Weights of a small GPT-style language model, trained from scratch on English Wikipedia.
Size: 10 layers, width 320, 5 heads of 64, MLP 832 SwiGLU, vocabulary 12466, 20.1M parameters.
Architecture: RMSNorm before each block, rotary positions, no biases in attention or MLP, untied embeddings.
MLP neurons of a small language model. Each row is named by its layer, matrix (gate and up: input weights) and neuron, and shows model dimensions 0-159. Each number is 500 + 25 x the weight over its row's rms, rounded and kept within 0 to 999. Numbers have three digits each. A neuron's up and down rows have the sign that makes its largest values positive.
A block is one neuron, or neurons of one layer that tend to fire together. After each block is what it responds to, as a language model described it from the Wikipedia text at the highest values.

L4.gate314:480527476535499516515507517549456477412486500453496503502512469546499540504525488523474492478489493499470496472525491530529521537551524481500511514494487488479530555491487498536487504453522495478487500478469512548511463474504500528535457474510503501509500457451480511494522524497447535500467519489516459489511484504525540495529485502470467474504509480514509501479505512466503512468498483524521476507494535521505507478464556517485490507488491440515515457499456448491526519498549485
L4.up314:466522490439471522467536480475510487501532508503510495485452522518483485516510526465494468509511506465464462514515484509533543491497533498502513500503474511494484503502544464516530454512490454490521517467485489472508535464444508504509486479514517506533472472514489527478498484515484464472507445472502486513474469491495516503505503468514510474472514474517467481536473520480448491479495464507488534513503534521460477557477522500504499483496476463582511524471490505470505500516503484
L4.gate581:477534472528539495452468530477491479454564467491499512471493516499504515555483518513487496440520514496474469489543512509474482519513481485490524483509525539520474523505509515538480497488516508505537496445456488540497550517528525483490501471522509509508510485477510482487495511493521495510494494483500502512548517484488506489520485459471477512492492479501430485497531541482500516472496499464469471468503451544511529486509535493490461488457526519579507495502470516536486513518547523
L4.up581:491519473534471543441525528460499502450529504475534520510480483502439495483506514512551508475469540491487470446529498486517532502570514477511528508506493532476504520490445466465538499485467507554503560505469548525499478503505530518515530511504501507466538477519564502497477504521448507495523542514469499505491480496473465487538482506515532512480487490530491484526489516537497527510563513515525472535509529483509556495502522464518510505514496543520487540526511464553553528480521497
L4.gate601:496538462499460535507506507521486491479508483491506493499493494445473533448519513465528495513486551490477511443505502510500488486510478496449519512466516531462467563521513460472525495527553477546486538501521484531481530495490478483485480503524510543509558481524492526500478517508498494494485494535520470502480494505506518511509479494560509559495517496494481470488501480483501531503491488522520501529519488452473469464477498487489489512418516492518470497477516487531551529518502546
L4.up601:489546541485519500508458481547487481493517509501527475497466497508466513476496452504509503500510503507510497499516467489531494522534489469528490477458542457498503495510552485486460472462546503469506466512525480501532495531482457516499473470497503500469520437496481472500486549508507487481496494532489527500458496487491496490501522471505484523487515516490505496489504483513477482525469519526521488513540485467488488421490513489553494518503517513472498529512491511499480497507527516
L4.gate830:496485513500521530491490479504499493497504552498483521481474526495471482512519508524518479503507479533535471516475460474487493438521507497489535443487475547513476536507535538478490470507549543493487533532491494498471493479478469516506464478494479531527520568445514482538484452509498496478451494496498518476565477520474498505501508485496522522494483542533525511480521524525486514487532479455495527503500515515495474496533510508516477519473497531462503495512502561477521457483518542
L4.up830:514538533512543516470476509462495502475541517497517552464484517476503522501482495547523473538509459524521461492534463481541485474485533507518513504486463554534521540545507530520460481446516501465543527495508477476505488481475490501476527476488530462477540526535488477531531487512460499522491551464494497463511513457524468489477511525507532505500493500482502532494491503508477496507490509506543499534500496448483472553518539533491493484461531498516536522518509528481472485504533504
Description: Adverbs between subject and verb

L5.gate328:537517459494507530458507492467504504507541429465531486524530486514485513485483517509522452495491460507457528525509464490511499497542493529519493522503491476476553542495450513508563486510518525476499501459518522480538508484453512486488511507502495544468499482560531494498473473480463531516503477499464472520517514550486516488489517517527497475519511479496552498521535504449480524507512488541482506499433541497486477498489510491505492510498483477513478486524493521510515501478546527
L5.up328:500493484469520494505468475503479460425504510525489499524489493522467481518483489516534506499486473504499476467509540452486501477504480508518505519518511500510520508504456509513537519530535478510536523465468508521484520506515523548492483449520513466538543505499470475497534523423494517523471522526459506502499504481464493538513503499461524486462517471522457541511506473499507517469530539490489490478510470489501521497496516540514516472537497486490483523500477469483477474470519484
Description: Pre-verb slot words

L4.gate4:528502543502536517518521498488459480496476547495473510501485536508537501517439505491508481519546478482501519497460511535433479509523527475506548493483501558539528493523510491478458545505510541473481501556557508469520467508515469500540493494539488500484526484487470503515533504520523473502525478497512473498497487512535479534483472522507578498504482506468535507551532511477495494516447508502464528517513543494508472544532485525475516507470507474526498453531500480522486459523483510
L4.up4:512487496481499509522490510525478496501509509471497505492469467535506481487519518488494506503540498456498516525493516521466499537461546487498504501493477464487529485474503463494542531515460489509496543528484519525511513513556468486495460506458494482511471465504496490504502479474525479497499477497508517480535500462491500498554536519466507533502509512537523503506538530507502555526518512492508489499484492480466514512449478478480520480524544486503569509505504465509487468530511496
L4.gate389:511540525555525456466509474509488511486550482474470500545512497471491509498487533429535505467492514475514522471485508486488512483533531450501503501528533530496515504518534500469495491487491496489498478537465470534512515508452485504507461486481531478473496505468492470457495475519516508490513512537542573463472539542511510453510501516468519521482469552517509512507475493497542502491519518498504491456520526453479527487531528495531475517476490447516509535517495494479453523530481481
L4.up389:443442496483511501508488492508545493447461579526438472461506504510493484493530513497497457521482503474509460495532477483512503520472494509494464512508501530424529496515495463480560536468529496532515502469529536491507511471513473491516470494518485496461522475486527504488502513485484500530470517464529524469524484564517503497524481509474558501516501487457490528496523490482482503503506541508528510498514518514491491470510480524472548505502498499501520515521495490511506527503504525
L4.gate568:509515508488527522532467531461552495496505543480508492520477514459559488512512506478524519533478502488504512497467498562535550496462500532479438483493495479495509507509524483495511439538476492492446522504556517494514480480563502495511464524485530511510531470497518499484496512548497510494502504512497485502521527482526493504504525555459511503514500506484482547506481485555527478524502511503524475490556522506491480503473483513512492499471492565516517518465482526507472490480474486
L4.up568:563493543467481459555526510518452453510521505475486507471483494477547509477498538459436526526506507522501489534499460524513489527501521524495539507485493488503492492494553473539488487479501513499497517510503555495547454527485481496525544495510529495546448462499526507540516481547470480492502472544494512491520525497484478532481493520499497535570473518536532514548492509505493504498544512497532512484489524517488514541520517546491541479450486520518499488468498491524509523458505532
L4.gate608:495555497468500526499505516530526490465526518512497471492472518518491487510507484494525509549529488544526495491513496465493478453530472515516487471470475455492513514457553503498468533501508492509456480523457492479524466473486521502447486513510497485486514494488501494456479483527503492514482522489467536514500468503478467517501467484461521506536503501480454504517481518466501498518519530492498561488550504500518469478486534452477496516494491556508513489487473528470512540539491540
L4.up608:485482516476528470475471555504512518474503509479521526510499508524519498551484484530518472481547526467511455500486449526479475477488481481495538472525460486439465526507538504531507520518448505461515511546513482473474509481485512513484485516537495528511484484529461497499483532476492477493501504505482477487464495478567502537490510489456527490483508513535477475504489561496488523494484497527518520489502525520535519523459487494426457501523482506487532509493486533521465506520532515
Description: Passive participles, field labels

L2.gate88:481515491461520502499510517541523478497498476461478529501456468514457505550474507551492450472491489532500478512489523531507510540488510544530500500476533495510478515483509499470514523433525500472523531494498499498521474537508476539469489495517486510500505512524498485504523478523507473498502525496512479521487502441517534512507487527539483498471503498488522516470530497460503506510535536489494478479482500468516507474477474527463454486487489541490541503482487497487553474454489486
L2.up88:529491531488534477477521490503514467504537507488533496503522506496452516513466473498507507499550533482467507456453505508506500489515452507505537447516526495557490529551466491483517515462495473512498536488501496490532491506493491494467501478513499489510457494503492472520508468518511556454510490522494468476475493508486540498497489512542485507511533482485522464518522511453511540569544523504506465471500486530513498498486450479490494516509488517517519487498525509506496509476477577
L2.gate210:482483501476495524521472513514481554472460496483528519494440488543517528496514521465523489482523518537549479524494462518521493507508532536528513455496466497536528502519524465482510524497546502517566569475486502511532472520501514506485464474513461477517464528509533512520454492465492514493468480497464498468538526495540551487467500505497529493454480486521512529524508516491500534517475542455556541514492482550525446489458548504504464505490492527517551530523485486510527497487494510
L2.up210:504496470465509485496502495490480492476495483502543467502469539515509515530488517493517500458516490486487488505513523491518525535502446545513470505500499521463473518493478532515497493480497534463494513491480506507456459507486560495487503463512504434523503494489462483454513441492449498501512507521502493482499565525525512506514506479505521488468526485514493519502563516542548493517534514480519498490507490524464516493481513512507510525500516473505494516503517492503459526517553499
L2.gate614:482510517496512539515473537514482484469495477482489517484510494496502452487511496503512522484529462476491472537475560491522522439449452556558501476528524514491497563480538515499501494481488459490487514531504506507548524507517483503497511480503538460503490500499474475501507489471447523499516465523517506491545522511488532490522549485501489476525483470518495513481463467491457532509530513501479506503517523535487516511524520506502500499509511494497501545551521505481535497478530488
L2.up614:456533476527493532498480506506476487506508509469534527542494466494495538539531497498505487481518486482490518499479539521474521474474480511485471515478479458535439494487534499506456528494491521521534461507517506501476481473422507507512503445478497462521481503492521482498500531487534525491489497485455437460502534464507485519492466460485525519482571509516518480543546471519519528514506492506533566506516485527482535511487500465511453523516504490526516488494508496480548502505492534
L2.gate639:515521521485482494474479527487510489485499475522510488474459477523495493504507500502524501495483496490457534495485556500459523471541514480523486513512450505539475542491481547529551474489511501504507543519465527477520451487494471511509526482478515491530456524479476544530509552471502453490524501477475484509485517524522488519525502550523507507533490503519473512479545493523472541477503491536492566534524501507481445495510458485533511523482522505485492530469540510523529476483495495
L2.up639:510556451524477530505483492512502501469504493472534530488474500510442467468537501532525478470477531533479550527502480504475517447503502535480517502479473485523538554494472536507529530471537512478501555520502492474508474493514498519475510457427504521499488561505461428516513514499527489503478489508456557501520520512505494498525465465532485552517495537548480485479502509502480518501484494447533513530535510511474493534490436479512524499485520500465498487496532486524513508465569478
Description: Adverb endings and negation